Weights of a small transformer language model.
Architecture: LayerNorm before each block, rotary positions, no biases in attention or MLP, tied embeddings, attention and MLP in parallel.
Training: a variant of Muon for these matrices, 273M tokens.
MLP neurons of a small language model. Each row is named by its layer, matrix (up: input weights; down: output weights) and neuron, and shows model dimensions 80-207. Each number is 500 + 25 x the weight over its row's rms, rounded and kept within 0 to 999. Numbers have three digits each.
After each neuron's rows, "fires before" lists the tokens most often just after its 100 highest values on Wikipedia text that the model never trained on.

L2.up63:509479475457526524477493478501463490480473492438519524510458475470470475473491502488483513521526476516490533503492526403499484509545537527451518483518490520496496520534508505512484505513504516509486513469487509550509543470467510502502455481504508485498463493477502509544502512487519461543519470543522483504555504505569491498516476494475500480491524531530491538505432509530521449493502
L2.down63:501535489556449460480528457526495498511547445455516485520533540478466492486509542510494518501551504490471523496489497516483489493451481480492474530472535426500526503510517447544514498479544423485486552531520526465496488533518470509517498514481497503531555466521495487487516487516527528479479486486506501486459510500456537502480501498471508501510507506486470491532515517499490526503545
fires before: "m", "an", "le", "b", "ud", "u"

L2.up952:468490507500465498479544467529521500508495498500484479525469519506495463497494517474503508569499495479533481503551510478511490512505498514522505471469485517499515530496504547494523467453454536514471511490498462490475457504516539529505554454472496496490505500482539485521511526502503512489502465482491486489500477511542536464477507489518503525503502525500475468476535535467524494500497
L2.down952:494490466515544483511495481497501498509464517522486536522502480438459540525477532463482494507536531497498467530522512513513483494510471521490499546515518513512494507498539505514521519475474465512501507484487486518502518482532467497523497486458486526506493507532504492501505471516538496503480537487477458550505523472470483497502524538493457508473526505438511554510500470518478464514445
fires before: "u", "uc", "i", "ect", "ide"

L8.up447:541533514457497556529447538482494442547512525492508522510524465466521510500506509500496499501504498491467484500513517523524500480474546449485505508485490476553497533455503500511539494513499487476493452519496508522514487459550507472538510496445526481472495505484474509469526511514496521537537492553519492532495504516536522525457522521489523467469449550487511477497496495534533540534488
L8.down447:491488471477493512469505517475507520476515470478463441545519539511508487508455494516468505538450505500494517502469516490505513469470529518523526471525514485466464509536486546519548487491534509495512478529447498474533539528490482484525537520533464486490490499472468477482468450506462508448498475503514457484536508515498502493501512501479491529532496490466482483544461455515470525516483
fires before: "k", "en", "i", "ant", "th"

L6.up1459:512486469510509441486532487459530504510436541529516503527464481511540514446490519486476518501492498519469485486476489515516485505513473542458477524481574482495526505507481536505490510515509520487443537481531459511521461508503492478508489522506489473501507519476539480489503514506499487500551542523486486490470498526546522527498540536522525500519513518508516512517520506483503484481461
L6.down1459:571521472522490467548464504497512492475490505504533450488498478536501508510478495496499465466486523548525480456472493459485512454502478499492495488471525481515517495488480497504452482473499494481498562496538452499514501549499484520521482497471458542510542498520499532510595510515536489553503498487490468506530477509487461465484496493470525512499498560516492446497519457497541512524502
fires before: "own", "at", "a", "ated", "ion", "e"

L7.up784:503506551491491456508538551533532490495477526542505522509504478540508480534532494480525493468486498508485468498462491511523519541517506421446510494483483471480491532468502478471527446522477468517496489516492472474518504530500509446468481483521511519499526524482478472552472507489489519471459541473487497516495515492434466513486521485474489503495528484506512548510518497470501536499536
L7.down784:511497506526509546470489520482436504527522546491493518526518512471496542491494500541530496488509522535525464539499507506444458481512481547529467479453531509463540512514475454490530484470481533492466495596522498509474505514441467519494473495491475482474478517470522513476480529483542525505509528482531474483489488504524491519500536472496523486523475478496484492490494498511466523459525
fires before: "n", "per", "ver", "b", "ther"

L8.up911:521462517506484526493478486535490507491493450496549513529536489461488500512502437472457507464502542518505516460521466482476515447468494504542506490464512508480488479497509521502499482481494516434522506506477432470529511508517488451500490505497515498481495542517477502467457487497567462491506557477501520558475512492545506488471511490443497507497486524502495504471518522521450475559501
L8.down911:487518533499448519498503515517466484453521513493526527507500497521526479504512491485535516487464466501538498504479472561480485514476497520476469488476489519532505446466485504462513493513541508552507527515520514477463506497484523521541482484560493499483490471498514495497497508473429530487495492517501481474533556515451545502531504492499485492522517481474551522508503493512544507472520
fires before: "l", "==", "b", "===", "ar"

L2.up9:535486475528515503482489507496540565533519495503518513483522489510498473516524502489497477476503455529458471512472469486500524460474493530479531504507514515471481525488517471547521547503497489476514452461507520489517440501515512497479489453444497491481494495473539464467465451509509509502484553495520502496541520494514528525476477534528454493544497503515523500522506482502524447446499
L2.down9:469478532515550498498485527495463473530484495481487469518493496490497515479513472518512491482522559509486530465490516518529520497511513481484456537510492454493481512516518529489509490532531463520489496531488458468527539529515494509437518509527528498505484492548457516523484510503546486492542475509464487525479485520517508512492456527455467442521508488473503504444469498490470531509491
fires before: "e", "es", " the", " to", "ous"

L8.up1112:519503473481515491486505474513500503510475514551533496458483442514456498502517535492528518482538484531506474491494470512517514431506491469489517534531480446540525539496495480462480543527489490464492536518492528504517514453495493492479500517537463473492527535469474538511460461504464496478488541493506517507499486507523527478477554521540522554517441493487517478484512469459461522528490
L8.down1112:531496551504488492489487526481492546471467496520454478531504485490507523497523502492465502487480512469504508487533547481472514539491495557515500493499572524458498483509539516477528461516508488537533522492507528474509480490560509504509534477499493459524502494535480542533530524503452495487492471474498510496511535535509495516520506516485476482470477525479497542466481496539511477459490
fires before: " |", "\n", " ", "–", "|"

L6.up357:489542489487520551476500459498515496491489459510467478508496499491499524497472481530508474506516500457513518544498490470489492495545488488502523529527520504470510485509452517498502472491513452537492508502450515534483448510473495481526496497492534505502488467488500536508496552490465525526504514495453507521475516496529483506491511511514493464477503505524496504523507473499495536530452
L6.down357:474466487483508475545486467506464487490516505496523463511506485518486465525521441499502515495521492537536477456517519517554444481495529528525448498478455488485447491524513503463451522489469527478489492556527492502520488523495494518520491461497465479494496507510521475522462505464504445489492470527479500498524505506471545531534529525509491537552517552472475489497510492459460493514497
fires before: "s", "r"

L8.up425:483466462520497499533514509439497519481517496512521480496480513486491514479488477465477505471509509506453509506468488480489469499478510501503503494484528503503499510503495493527494522485474508486469510486500466498523550491514469472506462480516486545516524527540487513506476519533495491507467474481539499598518478516525549523518468483493484438510503497514532507450502504539512509501534
L8.down425:526531459510495501523488516514462493521527481497504493500539519540481462517523499531539517467510479461545481525526536500509436517512496536458512551508539509498474506498502511496435477503478528462477545479515496520515502505496511470482471482471466557467496494509449476504478507545451502498456503516528548519504498483478477510523522489533500468491495504530529534511459500536478493449487
fires before: "ent", "l", "b", "p", "ber"

L2.up1268:491501414461505493472489508485489493544458445493525482467498460504502501508524528451530507509518485509503585468509540468521505502543498490505478505426520480455522538492500536471469489510501548549523521489518466502485463487494538474516460477535474496515497481512472495512543506490491502481515470512482531500505529525532515485506499518483491499506527505487520547530492522499475464475510
L2.down1268:477457458495494490521505515484486426500477483505491486491476471505488497509500486508515482529517501515483469463503529448499499497527499504521500552435535519533519527516480478476514506548503477506487509455559464526533506479483488500478492495521517463506469506513505527516499506477512521504524496496527478475490503532462521505514551557523507506463513508489509478479530499467532505451527
fires before: "ct", "m", "as", " to", "g"

L2.up519:455480499515538507507478472514467516511506500537489459474516510514443511492506476504505520499505512484479474505491476481463500504524535541521500546516571497480543490502480483468554523543505499474485473477475498513521517516480467478521499517484483478541506470543473473498515481498518533486472487478483517540469486529501520524537515477522508454489478515511533521459492519513542494494541
L2.down519:476526487482456475491558508511483503482444502483531519475519531483539507530503508527489475499508491505504467513510485543511451516485517518520463507515538535463517498509481543536512442459492475491559471518523451488507497508454517514494511511518477487547470472507516530512495483441523474549485519464503519514475502487461499474519467545550566532473517487500484498501506534490506490507491
fires before: "e", "r", "ers", "ition", "er"

L2.up875:513524491518488549508506500478514501506549510521489514518530516475502494441492493525540478522534472498504528520520456503503483504506474518488498520511495526466525487529495507490538513506504479513482454448491503496451456451468464475467543453515549500463480512580530515520526514474521520527500517515500471516460513508500500469456522483492501509444485468481474454521499501488514453528529
L2.down875:508476463463468500524500470461529496514509533461512501522464474500463494498515542496472549497497497466500527469478520495498533469559488489510511515492532435524481555504546507540515458479487521504484537474529492471504487498516540558504521509475516499495500514474497513468512523486528473508478538504504513530455510469537498558529503479499509479479529497496510469515489484482475511456524
fires before: "m", "ver", "ro", "ian"

L6.up1007:517496453475474546490528491532472507544475496485487539496512473485535481478494522422499469496497452494461496482514513530486514518508465494479502475494509538523519485544478505542460490534508533496483492487507472471520499541489507482521492492524469523458520516489511506506535483464505518535530502549496497473500502485518511478500492496472508503490502505520538501501511523503478514520497
L6.down1007:515457531521521478517508519489486499503516514485486491491539483479493480517487464487514485462521521442572502494522488534541444498527524532512481506484559480514473485449530502508490536505514456486478498521503494519492485466515533480502509452500472493509477523484491507476493496502527548480474522498508497512515518515512509533497537495547473484509501520508431536537530511485487487473482
fires before: "e", "ed", " to", " the", " a", "s"

L8.up764:541523507523499515521490486464539459520523481506455499514509484482500515439493487555495440492515502492491549503474471502513488499466507491513471508472504495495462493540473500475470544514509519466459515501483511498486532512462542492549498506504523516488443501488493534472462499479497552508500484480497500478522534511482532464541517505509475495511450477494494532499497518542574477474536
L8.down764:487478512499508475429538506504519491477482524505458475529478456496505529480491488524469516513523500511500421507511505554477493507495503502508435513497544481488487524504513461505540463466501484486547492443480514481556506465537515500495470513465538475475535481506463476506549497447489503488495481480516455483499500503542504479517514507492485534484561507525506570484524470482493537444538
fires before: "a", "as", "id", "ace", "ate"

L8.up690:531499483517488513559482514508501461492533479481500457495478496479498504494472548462490458546535506485527512546524506509501496497493497484495540472470512548503489473481516531514491517504503497447491460494517558531492530532496516475480551446490497495513513446511492521494502444492470484479442475496474507481537481510492531482521488509514481526506488490531493498472478501492522496528513
L8.down690:506510500504466450511476540489459512470504511523502449548506516499479536513474477483503487504554463495455520478541494484503478569521495490509483520496449497522492504493493526540454482529512529498459542495492470484505485504503529512526497480521489517465540520491538485484500545451490491508505494509491494489487516501502498529515515508536474487551474493532492495495511497539480505411513
fires before: "t", "e", "i", "im"

L6.up505:501544526558519492540503496500502518473528552539508482464495501523522531484477504467478505489547515453487482501446509498472471495568531511451489476533529507490474476511534516511489516490497463506477500511537504485473522512495467508475501505512492458486558507505501516527537528494504484524452466475469482479507509562513471507464535539550545521518489489510492542482519519504477503506473
L6.down505:486459438499455529494506510490531535495517435498524501464472487507494489526499536488483493509519498502484461510499543502480523522480476473548482508505483527540502514516516515497482516521488488527500518468504439515467528512471502479496507513492533545519522505492450505516481468476483532514541492469539496521508489451514500472525479495511459521518502488476509486459491503505513434457447
fires before: "ent", "ment", "at", "or", "ed", "ut"

L7.up307:476505502543469512488509497520502524519487523447461469485460528502500507514492520491525516461484508493510496510468500514526515516508505518483500509539527507504484556574484484531464508504511544521499497514506494482528476510522495487471487498503480508510472507529491460502504512495532505539487502459518512485489518560484550546507498493451459540462484533472492519499487530526551487474497
L7.down307:517492505489514500560525493473463499477544523477523475499515504460508484531502504510489485501484527452465523491527524471468541505483476495500526505464495511492511528498545507492517489473508468455505520493460487525478527487512506485503524525521508517504500509464508467499509499501515473457506502512496484509525497482499491495473502507534506527482520479545512518504527477497461524514507
fires before: "e", "il", " to", "ate", "o"

L7.up966:497484498530444532524500493542510532532497463468537489513473484507489465447492461480545513488519484505530475508472509438549485497528458554521528466473427495523499497527516493503475519485527498477502511525462548506509475485506494514492485461466485512505481479493515506496525491494492470484480543516474549501531480523485448539493512501500493518482524493525461540502479513535534444511491
L7.down966:463510460488455503525508540513505517498431508533508509516457478527533491503501529559474557465508526476541506504521465486493535509456508457467485484475484475487516511474472495458504514530534517487446519489533493462505485559501482513459470455483498484493526510494514501489515502490468506502540484496539551464498500522499503494517462480515521468513454485490482521552504492505515488497494
fires before: "e", "el", "t", "ed"

L8.up1329:504444422500493495493517493483508539529486512481515538509497513515542490488486498501489530497467533520478526479487498456491520500499481453457462511511475511471488473542483501540455516509530495471529501515452468520551538490526464497552531498497476512456445535519528494559510499494525479473473522508487506498524545490525489517521463512505472493504470479497495475506494485551490469522536
L8.down1329:468508548519512495471541496512532490508515516502524500453452519530528469520495495495544478522498504484468524532468468534471504521524484496482508507473502496510529483509487514516508552498494520482449500495509525535510487460487540518508451487477528558464484505453474468481504483468473550476503512528545526474519528473522486492454508492452464466471484543495550499462527485478504498476496
fires before: "le", "an", "et", "os", "u", "re"

L6.up94:531505474518511529498500497492506510493505465527521522507474592467510542516454492523495486487502500525529525491488507476550476484536479461509505495484477479482496465516488492497517522462489482517498483495472461508513468542521488474475522532455493531481494508508472499514486558537487509543523491486488482491495488532509479493430525485501472487467485503490503489493477504514498549457497
L6.down94:467508516455477501509563506512506501511488498485488497587475477523495483525515439488515532456475443506481486531527460540495465505488460560495502554493543509507484483536504469516481465468500503491501509466557500499501477466484540539524475489496499472489492483556491471514499457509508495510491513531458489470518531455531531526485454488481476531526481496527503491503527483515497490476516
fires before: "s", "es", "ot", "ic", "al", " |"

L7.up351:476507453512519497514512520528527480540516501508493527546501541518490502489518493544509500468503559457493484480466513517516490463484508525551517507476524456508519537501490504474523489465503419548525530483489478475479490467458516521481500494512489478516507504525522503446527506453496505476485553507508486499481496511482552480476544493554512489493452501509476485448487505511551486506469
L7.down351:456466518478532515501570515513455496459476514500544519486517508469481457476533501489480494490495514533465518529508471557490537507521466517503514503506530518541480457460516492487538499511522521536509451504537492523498547528501492523530507531482502483508494483465518461531482461455510539482547492527522510497542515470474493521498482501487501493484520510475474510477533492501504507450534
fires before: "ed", "ing", "k", " in", " by", "ol"

L2.up963:488464546460448517482493519536480488499541488501486524513495508531511446507518478521503561498511442546529513514531462472487476508549478523466509497472478460493477478460523519512473480466469494471508531465482510484489492560499515484462504518532477505495485488486489511471501462508498539491500522516538499532490482495480508494539498505491519535531494505480508521497530520483492502494512
L2.down963:534486519460516570477498473517463463459506514533475505540495511540493465493495531494468514504520450518519529487495446513486492464526484527477521471516480475509512487476488477507518485458496501481529516461484528483489516517472488482463502496559497505494526497531509458504498458525498488482497509480524530530510506484527491513528488474517542510546497490457521508520494528501487474491534
fires before: "l", "b", "ong", "-"

L7.up270:485499527502527495497513500498492522495499472516504462487522547512510489540501517493504506501493500496468515456475486489508510468519544459469509488506510505476481481526533484535484506536507498463490495489429509483510456508551514499511526441511474500486508554546539490476541503509480507470487503509483500532479498509524538535537542512561515497475502537524523436536508502535469511504514
L7.down270:501511511498465495524441449467504501523528489478537507510507489495516528475480498515506516516516510508544505472490503534486533504557533476516509535512529507466491519523522544501485505481496531559484486551506550519496526500494507459475495469509466528489489500523473495516489496510512458555483497518502544490517474521564505503489549519498512506479494513447437553506465508492490502516449
fires before: "us", "v", "ess", "em", "om", "st"

L2.up1078:485491512474514535471469553501526488478515498511470499472456527453494483537520512474533480491492516503483471529457546521489521529545502493493473482521524569455507484468496568497536479504474526486492483490520487515529532516481502519476473495537473538468506544478512479524516481468501524506522509491466476475513480529492527519500504460480481489483521504469464512540521542510553497507512
L2.down1078:553497469488519525491506437526485494509484487494508484475524519505435504485518489483520521479470495527483542488509476527532533484472463521492499481499512485519495501497533486531467507495475451518518505526488475508493512473492529524522511494467487467504490470522526496478518525510539513520472468544543533509476537465483469486513503524483528498487470544518509513494531493505471490448503
fires before: "u", "am", "uc", "d", "v"

L8.up1419:482520544530516530512540502547476447516479495509505489519546531473460477478512470491475483473462528485456497487567498550481516507494505484537517456489508465544478453470522494504511545533485487520465512485510482510505549528466505498553560499508512476445480494501498515490475483512507472499492499440494517509534536521495517491489535523488494433484480511485495497478509518529532481499483
L8.down1419:483482467516545482523513493479470503466495511507461503496485481525497458508495557533466500481487528492494497504509546502481477463480467530506491495515478530463513541530515505491500501541544519514505510552550485468502496540477549484525498471485511515439478509505519508527508464491491508535524470528530482493478472504511500509479457528474501485450508492480499485546486522440541546470513
fires before: "ay", "at", "he", "ar", "a", "ine"

L6.up1265:499509515544534492504500507532540506463506523501452456519521510454508523540532505499504464472507476511463508530490507462487463513465500508503517518478528474497528498479521497524537523524477498438514498501526487495498493475548534491494444481503493548493507532528526500535500535492492452504553490498497523504526486476506546511513500536460504487527515466509515512483470492439477456510487
L6.down1265:512504499501491501465512529506518517517525487535490533466504505517487478523501516513506532566502477513474495557497509561512509452513519466519490488493540522502528512492506485506447530526462523474476513489469531492539503501496546490546551503484461507499506537446480506488549426496458482531475487525496488485487499479455497483488519478517504475526467508480469475494552476495482475508472
fires before: "ion", "ed", " the", " a", "e"

L7.up445:516532465439468500483488494521471469508554526496449461519478473452499517438506481451500515512509458541501502548468515521484492491491526498511494538524488501505450473502482513480523484477499484518468472508514446505508511489500487522515498457493429520503488510481540525530538504492464485493514505537491474501437499487499499485542516508467515497475500512551475545500503501489520482514498
L7.down445:482571471477499489460497501495481516521515476495515488465460507500449477524478521445476491489517510530490477486485458522513478529480469526526478494489480507498507484504512525500527528507500530455514454502469489541494505528481535497491511467470471502512482478506547460521501544491452468526444519469518476502498529482517509480498520491506490510506528528479474482502482513494518469484524
fires before: "n", "s", "t", "I", "m", "mer"

L8.up81:466529515501533503505484505440480558484521504527486542480495499501510483475450482475458522472519449486488478521491499463470482506499536482475473507514508511500487481501486532509478480509499472496492495489505536491526489501456458503428493485491485475531531492532488519531530498490495560514511527495457502497467511434474527448487523495484534507492478541492513478453480492522520473508472
L8.down81:528555491487507526502498507515493459525489467500500481502514448521484479503509486519443491486470475472469477514491487485514472525535515493509460485543486502491515512484508497483492528543502495497518565494498527542509494501512504485513509532468526494501529540526515508486545493497531534474503472486500487464468497486526480512527487558514506482454521482499522490497508480500517530511488
fires before: "f", "g", " the", "i", "ic", "r"

L7.up475:476541525516537491534493503543516504497481526479485472510536487509513556480517534517510494536536511467502487521515459495513493522483508507506471526519480536493540482491473478438517454522482519463520516480495484495500497522490472464474540483480484453490529531523476521536494492498515472508491519512494520472494515525493505532556554497451458519474500487523506459487447525452451506492463
L7.down475:484500526522486511472470466549463510520507496502489477514496504496480514545484500503516530463507460528500485517524497479547503510505431481508495490517519491470500460471523461511493553463488488510509451487532524500507525500501517475547456481469493507490467558507514484508498483489461481513504525498431501493495498463510516483482538482521525510507520497442476563491540521541485461509494
fires before: "ion", "ed", "as", "im", "ound", "es"

L7.up1007:480521513497505450463494485492589507461487566481536472485534469506497484519497526461484530545525510502525499468500506537500497492503494447489539479504491498512458502500487483487474511470486530517510486490479473468525468535488481516520540467514471474477504535530486508471497475479470508507517541539491494516481458475490500507503492526489491487438508527497527504525525480482499507499533
L7.down1007:512489449478477527490497495541470521496494505481523487447490527515506502476490523527561500489467487522520462435453501537469464510526497521507563494502500501501482479471494479553515494490506471527510519486546477496488546458522493537526483512516516502542543508500479509507531520504512518521474499474520488450517456508495480504507523510541512499473502517501551463549492533489498469497483
fires before: "us", "ut", "u", ")", "v", "f"

L8.up1431:533536498510480475550505491482467532491501532544497488488516467480517447472501518466488459486505492462527512505534484437535485494505508530499541471543493503473513442477505501519494499471516497478536555470494549501541514481478531453504471516483494466498491512520501473462517476526490491534529546543493539468484481506472524523456525486500531495495531521518469496503512529451484502535483
L8.down1431:528481476530543523484483501437487478475481480537507505481482523536551485474459477481483491424535521522529472462477504466507492530497509468484509463557455485503517512491519477482510473516493540494494477521502484529450494528499472487499495481509538506537495516495518484532507488510514515533452517507553483515493507467499502553480484489503510502490485551532508498540492502480524486488507
fires before: "t", "ts", "i"

L7.up743:498497529552562540504479478519544490506527499549504464457497509445500474484495484448523496527517515449496508499515482492503544488464496544464504500502538461509515550518537493488506506490467503502486468491494506470494476536447477549502477479495521505488541444515517536585517483500519507529487487463477514511489476509464466484480513488493471444473475514503511493506490493497458497486445
L7.down743:498487513461483503491507487499513491466542513504470531519527482512540470573498474488502513506488534504518503514443476513522526514523464526496494468497449502534530512509498475498475493508523528442499472561499527514476499526558500450529569486505484505503465510475513506457477495438505498522481496505487482492492483509537449506513430523535519523497495518547487480525474473514500504539525
fires before: "ers", "u", "ue", "ar", "at"

L7.up1217:493484561474498469505493527503530517517477497509492513468505517510519523529468501493515484463498523502490475517478507442505498509527513534531538512519495498502489519475512550498526494468538510469498466526510525507506482490544515460497514462479443515551502501484507548526550517467532518486517480515522531513502508518494517530558496520540467475475493467507495472509489517502519469478489
L7.down1217:528494466488484524498503458511452542519528467507467446521512491497477477506488477453484506518479496478474485508518455516500509496482522511481496476491494557472518519532499497508481492483493500488542486483491459490468530495521539501481481492500497529477479475520509486512475539509502496497510519497499598477516516534509480483529501473508549529485440507520527511542492473517505490493497
fires before: "as", "e", "r", "av", "ou", "el"

L8.up1256:480547472484512528502529516521473465511546501494516521511501472543560497512492494456518517469510502494502468497503463544506518460431475495470513537467504514511478539545465497497538504509541495523457513516469483483472486500549512503533470555522515467544535502498498490523486514522492494471522468505511527474486467523477510469520507498496525502520518483447502530470479520516542483530527
L8.down1256:488485570463463490490506526507467534507446459530500524504540487513491476449531495488497460518478495526479509480585538481494507504521513507522495487496476510509508473495513495489456538510509506532542510466511502496494432504471501526469500502528446517497464511499498546540511508490500505525446510501502492538493498483512526519498501501522466502466515502505496519497531459470502515492478
fires before: "|", "\n", " |", "ff", "3"

L8.up713:476511486548513517505489519471562491507507520492562483516532469528478463507470500467501489498517530506489480489469479495539512506508509521461504523481507486517501511497504477526475556495526500564464479480500468472500464500497535505519502454517497511468531534539513502529534507481470508461459560465517489461517517455487472519537518503489522514484472467530476461497498472542465500448502
L8.down713:445508496502535484551467496526498484525523504488533491491504446558515535474523486540496472489523499508517535473472465480519489514491501484501531501466413487525529509485525534508517481517449478477507497542537519500475460488492501471509489522491529529475490494515545508484518522485523491510487505479497509498478491476495512487466546492489473524493506504476460531548497518491512528495504
fires before: "gh", "ed", "il", "s", "ing", "d"

L6.up498:509441473524480472537467484490509460487477477503514450471534459478502515543506549489519530525564477542493539506513483499541455495479492484492477477543546529507538529511492508510502496524524509451491496491485490447513495509512475479501489506486465500461501505564489492552505513461532487502472490523495488541508513519551516515474481502532510527483516468484517552501515499525540545539508
L6.down498:471471529564514457542487479495509520473534492507487513486535541516496490520497536469483523516582468523470525551473474516560469502523489510507493520522518516478509516497472465483511520451499508496498502512552520504494488500525513489499518488495478489493503491487531483559516512506515501501497495523502479494468522509531480499453528464504505523500483472489494523486533476534518555514525
fires before: " ", " T", " P", " C", " A", "\n"

L8.up1469:492486474500535488554508515500502498538461557518514554526500482444513505505534524473471540529443551444502484462488431503497479519496535492515470530482543497477466508527512499506493554519524474514495504453464449520533495486469443535508474502494500524506500454484518488543485490530513505519496491523506459527467474531524513514508470537507505502492495521526510464486482479520524508481465
L8.down1469:529495516524486486481485530521493478499449562526515491511504463515466436476492530525508520518461483499518510462514501500492439467499492500532532499424504512459506497529493494462494463478516494516502536500547528481539514467499477507466548493523477527481511483504472486504498495480519530507479505529514509493506493519491519558513466506504502490509503495489439530516503507495495517455487
fires before: "en", "o", "r", "e", "ame"

L8.up812:514536443482529505459548474513523505489486482533495502525486528479542507489457503460469523536465496458514497471504492468513524467475505484528529450481550509511443562473488500500516478485542518480477528473499528540481476505479488498467483480498506485514505498484533489512486535520452510538487474501560549479477492482519528480495511506504528535496471537498478492519494525489506509550471
L8.down812:496557499511555459518441532495476489470492527537457509537551486486463510531487517504497503541524487521543537525467517498470481499492474493497441498492497490497501499483505498489536478535468490525504505522487447515517466502494506476529463487499455511469490518511523508483497502518518483540542490474488502461520529510477470468480479519451549515461510535497443506482481458494529501533536
fires before: "ct", "t", "ts", "ce", "ld", "n"

L6.up387:512502537489440498509550534514513479475480494536538504480478515528475479561509496501488534493500511531505510530472510530515494464496500481509531495481463509519502505500516471516519527528495497494526495488510488505481508498491455487493493501502475487525477551461517495527451491500525523478505494500484515467515506464503504489478499468532517532545501490497461486478522508503497499493520
L6.down387:482506488460502531510510491491502496519465471511482516481522523482487530453513497495490434501460463519477517524505533489520532507500547516465505492489514456495462489520473489505496506493529466551514494471520506509509490541504502530526481465542539512467503491518547539513486507523484488430488485496524529514503455480505501471478542482503516464506495471531497515519439453493468533486467
fires before: "\n", " ", "|", " 1"

L7.up980:509505450481535437510477501515487518516503505498474506499458518463503539487493535516504544498530500509508528492528541444503468457463513495511470526485480517470436505498464531503491517506496541480486511557523462506490474501480495513519494504474525437517534515489552513524535552500538526520534509493521459514541541496499510467517503485521509523509437530522477467481496478498467459495520
L7.down980:522501518514472501475469489467515538429475503500474526513478493507510541524469505504467453530478509558519527515495507514514512497520503536475506561490486538503472499529484512514497486496495460490504484504541477523551479453499482500477493515530521500480489488488496506474470492486552529511487486491481485493531528509511492492474475483520553500448493479530460503548513493503528453498468
fires before: "an", "is", "re", "le", "ist", "r"

L6.up1004:517491508517487484530511529468492485495521544526475518531508493455553500525480470492520523480543548476542478504496486512491512514516469506516511499493494512482487497482503492508458484529524510525525468478482499492553526506452467480475495460543461510493477484542589492520509507543510517532513470506510494475488443484466483468510486491483489499513511522508526522540485503450503533518522
L6.down1004:496501504485521492450508527519499566560463501505527471488443479536470503479483502528556488511526543510488482498495514505513491544501483477512512513443570512488487515475476466469511488488499510498477513534482540498464508486503449513527470551503467494458490462501505503525497510504496461541492545470464522556476467503521522513552471496492446466515472473483453511492506499512493514466527
fires before: "ver", "ut", "ther", "p", "ld", "per"

L2.up1516:535461504462500544507481498494509504519520517487517488528499473433482496498479498466495521503484466479522548512527521484466497506506469475485524468461493466498484472519505515491504480513509492471488466472465508521467449545540511555480483554471535493518506460553526518508487486473497524472518546518499498491500465510509480535467529513513457461477495525526469512504492520483526486474531
L2.down1516:508515474477487528540529526500556476517502491493546448524479478464496500500493518483452509503505507483518493482474541440493491486504456514489487508513506494494475490496481485494446506529504522510488495532525535498504493488519455496534525501494442519503477502537464470477458491478530511509527500523497498548463463547470482545533513524505500527487514522501540466505508501470510478516493
fires before: "an", "t", "k", "er", "en"

L7.up601:530490490561537492504528485502488503508459478502514486483503520500515481499473458495496489479490519503505558480476511478476468502497471470509471538495495469458470511485480520502507533542476523543506499470492466477529491540512508485505528542509483591492517526512503499544448518523481521527523532502497500465504483494516522516504480510505491481497478513489512503502509503563441490487519
L7.down601:469518529494466512535477460522513511538503543497524517488518507505506526515519515453494551542495509492494485519494486488552469519483481487532499547499508519501456527527533470464485471476476569539540468502452505550481562522500486508479528529517477484505510489486478456518508545480539501483530467459459509514487510496448465468524514427504498492503506487516503518552469512506494476493487
fires before: "==", "\n", "I", "The", "==="

L6.up1219:481498512490463512584466535469543512512496493519459522453513479503522480495493516472463474512508504508517467482497536512500506480494492505494528508499481458500489484540513502480516487504596480502503518514486456522492493526483488508490479509512468489527507545501483489527482468512509452505466508522516544557493479467452473532484497507504510499491553492478496553505500521573503468480538
L6.down1219:515486492527507530540504471480507505496477481502490522480510497471523422512538518462460527492522500543512493450473490490490475499539499514544543487488452513473478483525503440504513518515532528502500467521492516523495478522487525490510460474496489491514478501497423523519490479476502519507498506536513524534499431462484498537487510490516482534471490463525448497488478518513524521525470
fires before: "t", "le", "ut", "ol", "at"